Weights of a small transformer language model.
Size: 15 layers, 5 heads of 32, vocabulary 4096.
Architecture: RMSNorm before each block, rotary positions, no biases in attention or MLP, tied embeddings.
Training: a variant of Muon for these matrices, 430M tokens.
MLP neurons of a small language model. Each row is named by its layer, matrix (gate and up: input weights; down: output weights) and neuron, and shows model dimensions 64-191. Each number is 200 + 40 x the weight over its row's rms, rounded and kept within 0 to 999. A neuron's up and down rows have the sign that makes its largest values positive.
A block is one neuron, or neurons of one layer that tend to fire together. Before each block is what it responds to, as a language model described it from the Wikipedia text at the highest values.

Responds to: Place-name completions
L5.gate106,189,263,152,249,250,119,271,178,228,171,150,195,180,190,216,226,193,193,117,223,275,130,217,241,230,141,138,171,160,213,221,142,156,233,192,146,131,217,184,216,180,199,220,282,165,217,190,186,237,210,248,263,266,263,161,246,213,202,202,163,152,149,204,164,225,198,186,222,209,245,237,218,235,262,174,211,156,127,236,247,260,180,203,272,182,209,315,166,195,193,196,183,219,201,192,172,123,202,199,237,253,148,201,171,118,181,212,217,200,180,209,248,144,252,289,207,210,229,243,266,297,190,231,230,236,163,269,152
L5.up106,203,272,181,158,185,170,193,217,294,204,167,225,257,202,229,269,165,187,209,231,203,158,272,260,194,179,235,201,203,245,209,131,181,194,160,183,252,221,195,188,163,198,224,237,183,171,145,129,235,232,177,176,191,235,234,157,253,191,171,195,208,179,201,143,226,184,197,276,146,227,180,275,232,145,180,232,157,186,259,248,203,211,215,191,153,236,270,245,253,159,167,188,212,125,228,224,206,232,189,226,206,158,208,241,167,135,236,201,185,265,187,226,201,180,262,190,249,149,182,160,321,171,215,200,125,129,277,141
L5.down106,145,207,248,206,206,216,272,183,91,260,209,196,202,200,160,199,133,155,185,210,181,227,140,177,215,228,212,193,229,180,209,231,180,148,156,210,200,128,191,180,209,261,250,151,283,206,228,150,175,236,164,188,222,210,164,141,196,167,179,273,209,194,212,233,184,199,116,142,215,219,248,224,205,146,263,222,198,189,235,183,171,220,145,180,190,147,143,229,236,195,151,217,245,237,200,205,248,252,99,200,204,256,247,224,213,187,159,206,157,252,206,140,194,264,245,208,190,190,152,209,316,260,86,222,238,158,224,220
L5.gate279,182,205,226,230,250,145,177,219,193,220,255,213,133,204,178,231,193,292,243,118,174,234,251,196,207,106,247,156,186,184,257,165,181,224,159,204,201,166,133,231,169,193,144,262,218,263,189,224,162,201,158,252,159,225,121,147,209,172,203,241,222,198,182,169,187,218,232,148,178,169,212,176,227,217,322,136,126,192,174,200,228,206,212,257,196,148,143,156,212,215,150,214,168,122,156,122,170,168,182,229,272,226,204,178,236,235,248,180,187,227,208,203,207,142,171,129,230,206,233,233,220,214,204,145,207,188,231,238
L5.up279,212,203,270,295,255,228,278,174,150,188,243,263,180,139,173,179,189,255,171,193,150,148,302,163,167,205,251,164,132,212,190,194,128,167,252,182,187,158,130,166,184,204,184,165,289,192,236,249,233,157,174,245,192,178,204,174,203,216,216,246,191,137,228,209,194,267,109,232,218,239,232,275,220,254,297,112,180,164,175,212,186,133,195,238,224,149,211,223,252,190,176,183,219,187,220,219,199,261,158,200,227,192,188,233,184,198,216,198,208,233,186,198,245,189,254,219,224,197,151,152,141,203,237,120,170,248,214,197
L5.down279,230,226,286,145,193,228,218,345,211,133,174,177,189,221,253,197,208,199,202,171,219,270,147,172,214,171,197,225,186,177,95,241,182,222,169,194,176,241,239,179,212,145,203,201,223,165,144,128,205,256,210,133,271,197,165,214,192,167,191,173,233,256,162,221,197,191,225,220,200,146,226,116,155,188,142,231,193,246,178,207,231,232,159,167,108,147,211,139,130,240,199,174,192,211,264,177,231,186,183,189,159,213,217,196,208,158,181,241,202,198,226,195,146,177,142,224,168,261,235,171,226,197,226,268,207,203,227,209
L5.gate347,180,214,188,194,220,248,240,248,186,223,176,251,178,182,258,211,211,188,160,179,171,203,210,157,166,217,193,130,160,192,199,159,238,200,126,171,249,191,217,121,166,182,202,233,194,250,245,180,121,233,196,201,144,299,216,289,111,207,256,199,239,214,170,252,158,268,160,184,234,184,231,180,197,159,224,130,164,236,189,177,333,148,154,160,148,197,264,138,214,173,113,162,219,161,188,210,168,213,190,189,190,203,187,273,217,180,222,187,195,197,197,225,175,225,245,202,235,229,134,137,195,203,188,164,165,157,310,163
L5.up347,152,291,150,220,240,175,241,204,161,255,199,226,116,223,223,221,179,156,169,273,180,246,176,218,159,136,231,148,207,230,187,182,186,251,178,142,212,196,231,222,148,185,267,206,209,265,208,225,249,195,204,138,210,127,187,219,170,179,198,182,190,185,135,270,173,174,145,153,264,299,159,270,139,216,243,147,179,180,209,259,203,198,175,238,170,197,250,199,221,195,268,239,193,223,176,230,236,262,185,224,254,306,187,224,221,176,185,179,210,206,117,264,222,182,288,212,195,217,206,120,200,136,186,210,149,190,263,192
L5.down347,179,262,208,168,229,201,290,179,202,149,183,250,198,177,159,188,225,204,136,229,178,245,219,105,226,268,193,176,195,156,203,171,206,204,187,204,232,183,116,245,169,251,200,190,203,157,211,184,132,211,100,239,256,251,232,219,163,201,204,250,193,167,178,235,193,213,160,202,209,215,220,287,152,173,215,147,227,146,173,236,244,201,183,185,139,129,226,190,167,198,229,219,193,177,207,190,195,260,198,223,221,264,185,193,213,201,192,239,230,212,176,199,111,208,204,232,226,191,199,184,295,298,158,161,201,184,219,237
L5.gate400,202,170,122,227,130,233,187,250,281,207,218,148,235,140,168,151,198,239,183,263,276,224,181,196,210,134,261,168,276,249,188,132,201,175,149,180,175,171,226,218,144,152,154,295,188,302,230,189,209,197,193,165,176,267,168,232,222,195,198,232,177,137,123,237,111,191,136,214,152,207,172,292,166,271,257,154,231,247,220,213,234,265,204,188,192,127,179,227,167,151,187,266,192,175,213,155,235,247,251,197,231,206,167,198,246,247,167,192,152,192,168,253,216,128,201,200,148,193,192,231,231,218,188,214,178,152,244,232
L5.up400,143,109,208,201,170,233,190,230,161,248,125,223,151,214,144,152,134,205,220,227,240,145,141,213,176,149,260,230,188,230,212,255,185,219,174,294,147,178,210,166,191,278,175,204,227,277,187,176,119,184,100,244,173,208,130,295,155,131,164,158,222,217,214,267,191,159,212,179,240,167,184,155,211,165,182,144,177,185,160,243,251,141,223,212,124,106,214,161,193,197,157,234,158,179,168,167,239,226,198,190,235,206,175,221,225,186,152,208,136,190,285,167,253,165,172,232,195,252,202,94,256,205,232,165,175,231,179,149
L5.down400,251,227,189,120,187,127,207,197,187,181,185,247,193,185,191,191,193,166,195,209,147,179,186,181,202,148,188,216,133,202,228,190,167,175,169,139,220,190,150,206,121,180,202,185,222,224,176,145,206,195,223,183,163,230,233,218,227,132,258,184,198,219,157,191,193,218,151,213,265,218,209,202,186,179,168,192,163,208,136,156,214,216,261,222,216,213,139,202,249,217,174,227,75,119,247,190,170,182,225,186,255,213,256,167,194,215,190,212,170,206,159,217,158,187,252,177,123,191,229,178,98,145,113,213,251,147,231,250

Responds to: Word-final completion pieces
L9.gate336,208,326,252,189,167,175,182,221,227,179,222,233,220,294,217,162,167,204,209,229,189,287,252,177,226,199,182,240,228,125,109,141,230,163,244,164,179,203,181,196,151,197,146,223,193,176,180,183,166,130,192,214,268,161,147,168,179,178,164,205,195,205,121,219,178,207,193,237,165,162,152,228,177,222,154,181,176,166,266,260,197,186,180,330,91,253,241,236,240,197,241,245,194,204,191,250,144,248,167,181,291,143,164,198,140,174,250,204,246,248,188,219,146,210,151,160,214,224,209,167,204,254,143,191,145,165,192,212
L9.up336,217,189,218,178,215,248,237,200,116,227,289,265,206,206,194,189,176,165,147,253,127,273,193,202,153,155,187,206,142,139,189,188,203,244,212,184,289,146,201,119,93,240,221,284,168,222,210,214,224,260,214,217,161,227,224,203,130,162,160,194,135,249,140,289,193,181,185,206,199,211,195,183,229,191,139,180,200,156,200,230,231,182,219,179,164,227,259,152,240,161,216,238,247,154,141,190,133,149,109,218,205,293,245,157,166,214,259,206,181,234,185,227,234,150,253,164,152,253,187,223,201,237,242,224,175,294,195,136
L9.down336,170,238,229,183,187,174,209,181,228,164,165,231,255,202,239,230,194,195,129,191,128,225,214,198,215,181,203,214,229,189,176,215,183,171,216,126,121,122,211,267,234,209,163,163,275,197,232,147,139,157,168,215,256,148,240,205,242,130,263,198,146,185,157,192,171,116,197,211,226,157,192,233,208,140,185,108,141,117,198,169,204,130,232,205,208,197,116,200,215,220,173,177,157,187,217,261,197,200,168,241,201,216,163,223,162,226,248,248,193,204,181,210,91,263,248,194,217,218,162,162,297,249,204,158,275,148,191,264
L9.gate388,195,263,265,217,239,136,154,151,239,223,216,210,187,233,217,194,309,154,138,161,199,181,111,254,193,147,217,229,251,271,221,156,151,191,128,185,224,174,142,123,217,248,183,204,226,192,192,174,180,188,210,247,203,241,173,300,227,238,180,215,225,226,164,206,169,222,192,168,244,199,247,213,174,193,278,156,158,164,294,218,228,189,265,214,181,143,222,133,292,224,182,204,176,191,155,253,194,192,222,192,185,169,218,246,225,155,202,228,170,258,252,206,277,217,254,219,257,254,269,232,225,198,188,186,209,269,193,146
L9.up388,226,194,263,257,217,251,299,252,221,152,259,266,193,208,192,223,162,210,186,170,134,163,163,278,193,173,196,165,155,230,296,176,208,156,162,166,178,215,181,313,136,244,153,256,192,197,214,258,163,240,144,229,209,202,186,186,127,184,240,209,235,181,214,264,226,264,227,161,211,283,105,167,238,140,219,147,237,179,256,178,211,226,249,185,263,198,194,194,216,231,217,135,192,212,183,205,158,142,180,187,187,240,204,209,173,241,193,204,209,178,182,204,222,177,235,171,229,161,267,228,224,183,207,202,225,207,270,151
L9.down388,177,197,266,146,241,204,231,274,212,261,201,126,219,277,217,187,196,195,208,212,197,230,133,177,190,278,248,168,209,141,248,170,193,166,242,186,207,229,154,211,180,207,244,191,198,141,249,254,233,142,197,256,166,254,162,255,218,186,228,241,200,239,176,162,176,171,200,219,206,183,166,239,181,174,301,204,207,179,207,184,232,187,191,205,189,128,233,226,108,221,184,149,174,218,132,208,174,243,199,212,212,208,190,246,202,224,172,221,188,242,203,237,190,178,204,215,152,159,207,216,192,213,149,180,159,185,206,188
L9.gate433,236,230,126,145,199,172,173,207,218,184,247,162,217,234,211,196,175,196,126,220,185,254,170,163,214,242,232,160,288,214,184,113,195,210,212,197,215,230,165,217,247,223,128,188,197,212,239,192,226,255,190,227,176,162,176,185,167,158,216,160,142,210,239,208,346,176,186,211,187,182,256,191,160,274,212,292,231,121,238,165,193,237,215,204,213,238,213,135,209,211,215,174,169,177,212,166,133,252,240,214,219,217,192,225,189,199,166,245,147,181,225,245,205,203,193,154,266,208,259,130,245,161,192,207,217,178,210,173
L9.up433,163,207,164,212,256,163,212,112,235,206,255,196,214,209,225,205,166,142,122,133,204,233,184,235,149,148,208,146,220,195,230,147,234,180,174,211,255,266,176,246,228,232,134,205,193,127,222,165,273,310,221,169,231,239,158,216,169,149,213,184,216,246,210,178,242,198,211,279,239,180,163,236,168,219,187,176,204,238,237,196,192,224,201,166,187,183,209,185,143,140,179,215,243,220,218,110,163,221,185,261,157,148,225,182,182,183,205,236,248,181,251,225,201,201,212,163,233,111,349,153,256,199,149,160,207,199,256,183
L9.down433,173,264,186,206,248,206,229,159,154,186,188,204,204,186,236,216,184,136,191,164,249,182,218,186,241,190,172,192,215,185,213,139,213,236,198,239,127,163,204,198,154,249,189,178,176,183,205,250,218,244,153,223,163,195,206,151,216,228,202,192,221,150,192,183,234,158,203,224,216,211,234,199,170,123,202,163,153,166,220,202,218,227,199,249,201,187,158,123,210,198,249,159,210,166,221,204,178,248,218,170,229,249,274,176,156,203,197,204,174,218,139,200,167,207,161,198,202,228,171,156,527,208,226,205,176,216,195,208
L9.gate549,174,264,118,249,194,176,175,109,243,160,217,208,203,205,223,201,218,194,104,153,217,216,218,141,233,120,177,203,200,212,192,217,213,246,189,205,258,233,134,195,204,205,174,242,163,198,197,178,150,199,218,203,122,190,186,218,172,107,222,265,191,244,326,182,196,173,178,200,202,217,187,174,188,195,190,195,218,216,198,189,161,120,220,217,221,219,201,116,197,188,253,227,190,172,303,203,196,155,138,177,217,198,203,216,276,169,251,210,248,189,197,257,316,160,184,164,302,230,205,146,165,234,245,197,192,205,188,124
L9.up549,299,246,158,196,187,154,233,230,225,228,126,234,169,164,196,163,209,179,241,183,164,206,187,177,181,158,222,221,129,226,143,214,210,190,174,195,170,215,215,213,226,152,183,200,199,238,177,146,232,221,161,223,167,262,247,195,162,154,149,141,271,178,246,226,172,189,147,255,209,253,148,198,155,169,146,292,170,213,138,276,146,207,200,223,172,138,207,211,163,203,293,267,173,184,179,206,205,186,216,239,199,213,187,237,233,177,133,300,207,155,235,153,231,186,230,186,216,189,174,183,323,244,210,153,203,97,215,201
L9.down549,163,193,150,160,216,92,217,161,184,148,129,184,192,194,179,156,211,175,252,233,261,260,242,114,201,164,148,208,250,285,190,244,194,203,232,171,203,195,204,244,173,214,180,258,170,172,192,247,249,229,234,202,228,176,171,200,169,156,153,197,129,208,200,232,230,142,206,186,199,233,227,166,180,196,202,153,230,159,161,132,195,217,175,229,250,198,251,198,170,168,249,221,185,155,238,171,316,244,177,234,139,146,229,134,217,144,256,188,216,148,188,188,288,133,193,251,208,125,241,128,140,181,227,172,199,223,139,195

Responds to: Mid-word vowel "o" fragments
L5.gate278,221,210,200,189,206,245,151,255,191,139,257,198,141,232,202,126,211,232,227,200,259,206,225,173,248,263,161,230,219,233,225,201,178,224,226,244,200,229,141,215,272,220,248,237,201,227,216,216,227,289,182,195,231,227,273,102,209,175,222,245,200,206,170,191,220,229,160,193,210,222,229,186,192,253,189,194,189,196,135,190,280,179,191,152,141,295,183,141,197,212,220,213,232,260,191,165,286,183,272,222,242,242,208,204,143,208,225,208,254,218,149,220,263,214,254,244,160,217,263,180,172,260,186,151,236,206,207,209
L5.up278,216,232,67,197,185,249,151,197,228,176,242,238,231,202,201,219,304,180,253,193,290,197,173,251,215,208,135,280,196,181,206,256,159,218,176,208,189,140,74,170,219,190,173,239,203,156,219,218,199,193,223,214,162,184,221,183,164,189,181,204,168,271,170,224,206,243,173,242,159,265,209,147,224,188,261,188,202,163,252,178,268,163,137,184,240,264,262,271,217,137,187,210,231,286,119,181,231,229,220,181,180,254,131,175,250,263,150,263,152,254,226,231,252,217,189,155,155,176,208,199,214,261,200,139,204,224,169,177
L5.down278,126,227,140,102,175,202,131,169,99,233,242,203,178,231,174,235,155,192,176,218,273,244,225,204,158,258,229,124,210,208,240,246,249,163,221,258,201,229,154,186,139,192,243,227,206,262,237,152,230,234,195,111,160,261,139,147,153,143,262,189,210,251,170,112,236,168,157,213,188,211,164,224,111,188,270,180,139,246,206,261,192,163,267,240,199,219,162,220,236,223,248,193,252,166,208,167,275,196,209,179,208,268,229,193,237,189,228,202,206,233,184,158,235,214,212,217,141,149,271,262,206,211,212,147,274,233,167,227
L5.gate365,192,228,159,261,227,230,199,237,175,177,214,171,235,204,188,185,225,226,237,220,206,221,186,168,143,244,228,209,173,239,225,243,216,197,203,185,143,161,227,134,224,245,127,260,285,124,254,217,208,235,207,220,230,184,279,205,253,80,272,208,216,182,234,164,128,306,258,188,196,201,220,153,222,220,230,158,244,202,173,179,156,253,209,248,170,220,235,175,201,202,316,245,176,214,205,188,253,118,161,269,213,199,188,160,215,228,239,154,166,247,162,204,210,291,232,201,233,247,171,216,226,213,170,241,212,247,172,201
L5.up365,165,142,179,278,235,199,199,170,243,290,188,157,211,139,168,214,184,189,210,176,207,299,170,259,150,154,211,158,213,250,147,184,240,195,252,147,127,210,175,187,195,250,105,301,181,211,214,143,181,213,207,272,256,242,224,128,226,218,203,236,170,288,161,222,161,178,247,183,168,251,163,201,168,195,194,164,213,156,183,161,209,150,146,197,206,222,179,156,240,185,215,245,191,264,201,218,153,196,186,247,170,193,195,149,180,256,202,164,223,174,184,142,210,212,238,183,166,171,198,147,180,172,243,177,262,221,248,156
L5.down365,217,178,135,257,217,161,209,147,184,214,178,128,263,321,263,243,235,220,186,204,198,159,126,139,206,185,241,168,225,159,235,303,256,247,175,231,223,176,177,275,217,243,199,168,145,185,210,249,216,257,151,188,219,229,162,191,206,159,219,275,266,172,234,217,212,245,235,282,210,188,262,178,248,170,223,163,162,200,227,164,220,201,218,239,218,179,224,126,167,260,300,216,126,220,216,245,277,156,250,237,237,176,177,171,162,226,203,133,189,228,243,231,244,241,228,182,217,203,207,239,195,205,176,227,178,195,196,159
L5.gate382,214,222,126,221,261,203,165,207,209,154,224,215,221,197,214,240,178,248,197,128,283,257,275,125,152,256,235,202,189,257,223,183,263,242,237,201,194,259,169,233,252,205,192,154,203,176,179,173,186,206,178,198,161,256,256,136,172,241,205,153,210,160,225,234,190,243,211,202,253,128,163,208,183,215,258,177,212,215,169,135,153,228,145,181,249,229,210,158,235,209,208,178,223,176,162,192,201,149,258,246,249,175,237,206,241,193,201,225,179,180,190,224,176,244,233,227,202,217,209,200,216,242,255,147,318,192,127,130
L5.up382,246,235,188,205,169,189,201,173,233,256,280,229,133,199,125,290,184,186,190,259,254,241,261,200,188,220,222,257,236,143,164,223,162,265,253,146,165,162,213,187,173,187,212,191,151,297,220,187,151,147,165,227,213,214,230,246,180,189,209,207,154,252,192,169,232,183,192,163,244,222,141,199,148,115,152,176,179,206,292,228,185,250,175,195,231,267,199,191,226,232,196,218,247,147,170,184,202,227,203,137,264,243,179,194,225,328,124,209,224,176,197,213,115,205,163,187,162,177,195,230,195,163,210,190,260,249,230,188
L5.down382,182,264,163,215,217,207,99,113,248,195,228,202,176,223,137,264,107,193,227,254,208,207,184,166,172,197,243,189,284,139,135,120,147,176,203,253,213,208,198,241,165,207,193,226,176,277,211,260,160,229,200,112,254,126,227,236,229,126,205,305,151,163,243,265,215,201,143,195,235,190,171,224,140,197,173,185,156,228,216,157,205,185,249,162,237,194,225,184,172,228,196,168,201,197,171,239,169,190,131,195,162,282,223,251,124,222,281,153,243,230,132,193,205,192,248,160,161,183,250,236,250,231,240,222,169,176,183,173
L5.gate421,141,244,190,201,178,206,216,181,201,194,203,229,222,164,214,204,176,235,259,194,191,269,219,110,182,180,263,307,201,259,218,192,249,217,173,229,210,298,244,241,208,210,183,150,201,185,224,136,161,249,246,197,237,232,208,176,140,196,244,325,190,244,109,163,213,228,202,264,211,200,149,187,155,193,249,220,216,199,215,244,237,178,163,254,227,178,203,185,201,240,237,243,188,236,227,181,209,234,203,251,166,263,232,155,203,129,221,138,232,204,176,276,212,211,199,213,246,246,210,209,158,176,202,162,184,177,216,235
L5.up421,191,238,193,196,196,227,228,189,191,166,163,266,270,246,206,166,185,224,163,133,265,271,207,231,149,182,196,157,142,276,240,213,230,196,261,210,191,216,311,232,157,202,182,201,259,200,201,179,117,232,213,193,220,241,234,196,232,218,188,249,192,197,171,214,257,265,132,225,188,193,192,197,131,151,215,254,198,140,226,195,318,162,150,169,204,205,308,204,247,118,215,166,171,198,185,233,144,147,204,140,214,219,289,233,177,226,285,264,234,187,220,228,150,247,175,161,148,197,102,233,169,302,223,135,188,226,188,235
L5.down421,238,265,162,215,260,207,224,248,202,202,221,125,232,236,215,167,235,117,239,185,242,219,220,198,227,117,178,158,207,137,215,167,230,215,213,170,241,159,247,195,208,200,108,192,190,200,203,203,113,216,224,179,239,183,236,177,168,185,218,216,172,199,179,92,274,220,196,168,207,148,155,180,159,257,235,212,165,183,239,188,149,225,202,157,134,145,231,147,198,194,267,206,247,178,209,147,284,210,169,278,206,219,179,213,132,248,201,205,136,256,248,244,215,275,166,157,183,295,186,194,181,159,129,198,248,236,161,177

Responds to: Word-final pieces of place names
L7.gate175,174,168,212,179,209,200,198,190,186,266,264,230,225,198,224,205,248,215,176,244,124,195,235,175,209,179,232,162,176,239,180,123,185,206,230,180,159,212,197,200,101,161,176,211,185,192,161,179,194,230,154,206,239,250,197,173,249,214,142,151,104,141,123,189,127,160,124,256,159,170,200,177,144,219,187,132,190,258,168,191,218,221,151,177,119,157,264,198,244,153,166,240,211,252,139,238,219,258,183,139,219,224,208,242,147,231,208,241,151,191,170,255,189,170,220,205,280,207,161,276,171,223,171,177,201,181,293,206
L7.up175,223,264,225,166,303,199,190,225,225,230,208,167,186,203,211,185,223,172,194,254,134,256,198,234,232,253,187,236,132,206,129,196,167,147,200,167,247,212,138,154,203,203,184,246,163,145,172,149,168,204,223,228,208,180,237,208,214,92,142,205,233,206,183,163,188,271,124,150,303,245,204,186,150,202,211,211,205,189,178,219,226,184,218,239,246,283,235,164,237,130,198,246,165,147,196,129,222,178,149,184,147,148,209,163,148,240,152,168,207,222,165,223,252,183,298,224,169,260,167,183,130,218,169,133,139,146,208,151
L7.down175,157,212,172,216,204,196,271,243,217,206,176,243,191,231,215,234,210,162,188,182,84,208,235,156,204,179,164,132,172,206,198,118,185,164,182,218,129,272,218,319,185,249,226,196,264,208,189,180,131,225,177,243,247,164,149,169,233,213,174,163,180,215,203,230,294,173,222,233,196,171,183,141,200,155,146,179,179,114,246,208,217,197,174,202,260,213,137,188,197,219,264,161,209,214,178,166,173,247,133,188,234,269,190,166,224,253,251,212,116,234,230,167,116,238,182,259,251,175,256,208,250,219,205,155,267,158,206,199

Responds to: Mid-word subword fragments
L7.gate132,215,188,209,218,247,105,165,189,184,192,182,185,210,111,212,175,210,188,191,189,173,220,176,266,211,171,234,183,233,201,170,148,220,207,193,197,295,211,176,218,190,141,132,191,173,180,156,171,228,303,174,273,235,177,206,140,178,157,225,222,192,238,225,160,219,143,200,247,198,234,197,232,232,274,201,180,191,157,185,148,157,234,193,203,215,199,208,143,274,202,213,136,113,229,182,203,201,163,157,213,197,214,189,144,275,268,264,223,146,225,131,268,153,138,211,184,126,164,237,190,195,206,179,207,255,199,156,172
L7.up132,189,268,223,249,183,189,180,169,236,334,236,225,212,143,257,209,191,197,217,246,178,231,241,225,217,153,259,169,203,215,207,205,203,208,154,247,264,193,235,230,235,206,219,218,188,210,134,249,211,155,209,186,249,156,232,243,214,143,166,263,86,237,160,174,210,238,246,170,254,186,219,227,114,247,262,275,245,214,204,150,183,156,111,196,277,289,212,166,171,209,236,211,173,147,189,117,191,193,310,252,210,201,227,206,285,199,168,250,178,269,186,258,208,268,207,155,188,238,187,263,203,214,289,151,173,211,213,161
L7.down132,158,253,180,197,176,247,139,211,128,227,122,152,192,211,203,180,120,226,206,128,224,174,165,180,238,165,208,147,194,121,172,167,233,269,231,173,185,228,168,192,191,269,228,155,152,192,258,130,174,206,220,189,145,216,230,204,183,161,238,215,322,200,156,209,260,234,211,203,212,157,161,169,198,209,203,247,167,183,189,228,124,182,196,213,163,164,150,184,281,270,244,213,247,251,220,165,241,277,191,182,243,216,186,161,136,191,173,184,190,191,167,196,210,210,208,293,274,170,184,136,233,174,116,224,154,126,187,196

Responds to: Mid-word letter y
L9.gate43,252,184,198,233,140,197,197,179,224,137,201,176,181,169,212,224,207,170,223,214,262,306,213,191,204,285,232,206,190,196,248,218,170,178,262,111,216,171,246,183,157,143,180,217,127,216,178,197,208,181,213,136,221,172,230,207,197,168,211,252,245,148,220,249,175,256,235,178,189,233,177,166,179,196,202,249,139,203,169,135,236,245,152,123,194,177,190,110,195,180,257,205,182,136,170,194,165,125,248,271,195,272,203,166,214,210,167,291,198,230,141,164,99,163,211,213,162,159,217,174,190,197,190,203,170,197,218,165
L9.up43,164,269,239,206,214,212,219,215,190,196,187,130,179,241,158,223,137,259,125,150,194,167,288,176,198,186,181,247,189,148,253,239,167,273,202,228,220,141,169,84,199,216,230,181,202,283,177,250,146,196,199,144,142,222,183,215,195,202,243,211,199,203,191,201,195,187,237,130,217,266,150,148,143,158,206,261,210,154,237,224,238,223,263,198,279,159,166,193,206,192,276,179,241,207,212,230,203,151,173,194,175,195,230,178,100,257,216,231,166,247,272,220,200,233,213,148,222,192,212,163,170,148,259,210,157,232,236,190
L9.down43,218,207,213,109,180,244,223,204,198,219,164,183,192,150,225,158,216,142,269,250,270,157,206,230,243,252,151,183,283,211,237,173,187,246,199,178,187,153,274,205,192,239,144,167,168,203,165,153,201,228,128,222,215,222,192,182,141,182,192,179,210,252,123,232,248,207,112,199,103,251,234,224,172,269,197,229,226,273,171,196,213,139,238,131,244,208,210,171,196,167,269,191,105,223,208,214,240,242,146,238,173,82,221,241,202,177,207,214,179,260,203,199,217,219,207,229,212,128,204,231,166,169,218,237,253,203,175,226
L9.gate131,196,172,184,201,217,239,172,145,222,191,248,227,231,243,199,281,269,133,221,183,194,167,176,195,209,205,172,182,227,153,191,102,189,150,236,221,172,242,183,108,168,209,223,198,130,249,252,272,230,135,194,142,137,228,225,208,202,200,165,251,195,229,205,199,191,282,215,236,109,154,157,247,204,236,178,228,255,292,204,177,221,187,266,189,157,184,221,172,200,111,118,213,183,215,161,177,228,200,269,240,200,267,217,199,216,302,163,186,255,223,214,191,228,163,210,204,219,212,182,229,282,122,180,157,169,225,258,255
L9.up131,213,190,134,241,258,203,216,184,219,217,238,150,207,147,210,225,177,283,95,153,199,182,229,221,192,166,139,182,215,159,202,206,191,226,153,254,209,175,267,239,90,157,192,154,118,191,260,152,157,152,232,115,230,215,252,92,120,191,160,216,168,199,215,220,170,227,168,203,266,244,289,219,200,265,175,137,303,240,188,217,237,177,166,196,199,190,132,264,234,234,207,169,300,207,194,259,227,139,213,132,208,205,238,243,236,180,254,241,161,257,216,215,190,220,242,166,178,205,250,173,255,235,183,229,178,165,193,257
L9.down131,163,169,148,240,215,179,213,82,149,218,306,215,211,193,215,251,257,175,219,239,151,163,96,227,213,180,184,208,243,153,255,217,190,214,232,162,127,259,199,165,166,163,192,176,140,182,215,180,207,262,163,176,209,235,179,251,164,142,125,247,216,194,198,227,232,214,257,270,189,234,198,161,217,208,251,227,209,251,135,208,193,167,173,182,152,160,216,234,133,160,173,142,184,226,246,141,151,171,226,239,232,265,103,214,136,296,177,151,193,111,227,241,255,205,162,264,265,181,204,165,200,207,142,123,245,189,195,237
L9.gate214,200,246,198,217,238,148,161,187,219,253,218,217,230,122,226,208,171,219,234,210,184,279,222,162,188,194,263,156,246,194,156,139,168,176,197,105,180,227,156,255,192,193,238,199,217,230,223,161,202,154,229,221,190,201,156,223,222,245,183,214,152,201,244,149,242,238,241,276,247,206,236,178,115,213,241,153,213,178,201,176,140,291,126,224,177,177,134,241,126,220,201,160,226,192,132,146,265,185,177,238,226,180,264,165,107,215,185,142,187,104,151,187,193,172,169,241,237,239,276,156,177,176,215,188,236,163,168,163
L9.up214,232,251,231,212,230,183,190,196,141,219,188,191,196,204,178,138,147,135,221,93,258,132,207,247,224,142,209,235,262,236,162,223,224,182,290,134,176,155,225,210,174,244,278,188,172,192,176,239,195,217,178,212,161,132,235,258,260,187,186,206,149,209,256,165,275,169,243,143,195,237,231,228,221,134,224,287,215,287,171,211,197,232,181,165,137,202,207,193,216,276,193,201,210,254,260,209,187,193,235,212,191,225,118,125,242,183,229,170,238,151,133,225,204,193,224,223,266,234,226,159,187,204,243,176,205,236,194,198
L9.down214,203,234,155,205,194,143,156,193,218,286,194,195,189,216,185,185,166,232,181,178,207,154,185,204,241,177,241,166,220,147,229,168,204,196,183,245,275,254,189,164,174,236,286,208,244,219,138,329,210,166,251,190,286,198,219,207,161,226,220,212,226,206,217,223,237,219,256,268,272,186,199,179,213,187,157,159,244,175,223,247,176,190,203,264,211,268,162,187,179,193,136,96,232,279,105,163,205,218,159,247,220,221,179,201,232,193,190,234,174,236,236,193,194,274,251,226,186,241,201,166,207,207,194,156,278,195,194,195
L9.gate280,262,224,134,215,201,158,122,153,168,185,242,187,153,208,228,193,184,198,211,165,155,224,154,208,209,192,196,195,250,246,117,142,274,144,238,190,225,155,257,220,231,215,197,223,218,197,232,212,239,223,152,186,108,189,248,197,151,227,243,233,252,191,190,170,241,211,249,290,149,189,217,169,180,186,232,178,193,170,258,146,169,201,235,155,145,199,177,234,176,85,258,226,149,222,180,206,227,196,243,215,234,169,239,174,180,178,170,239,213,240,192,176,243,117,227,240,108,217,288,193,233,168,250,188,184,224,187,212
L9.up280,261,190,165,270,196,147,203,207,235,234,252,210,171,204,208,183,136,251,109,226,173,184,162,198,167,265,152,247,169,154,119,133,262,227,196,268,166,186,256,185,200,182,186,256,197,228,181,176,111,251,253,178,179,190,218,222,190,241,204,157,190,169,192,134,220,214,219,132,158,110,201,191,163,152,189,209,246,183,236,184,185,197,187,198,192,196,172,136,278,179,227,238,150,192,180,216,192,196,255,169,259,274,204,196,154,152,185,196,230,210,214,187,254,265,224,234,194,188,206,229,249,157,206,178,242,159,171,188
L9.down280,200,191,179,207,190,149,168,264,187,239,178,219,216,232,241,238,230,140,199,105,199,157,225,220,238,184,184,119,197,216,185,212,234,261,214,201,234,215,214,237,210,168,172,182,127,265,211,176,185,209,185,96,166,196,252,222,232,224,279,291,250,211,200,181,277,143,169,148,177,231,227,200,173,182,198,225,177,199,183,173,168,177,211,198,259,190,137,223,295,184,199,204,233,178,217,211,231,136,283,208,153,204,206,221,203,272,145,176,133,232,203,249,312,253,170,174,208,227,207,157,265,242,236,209,242,304,210,187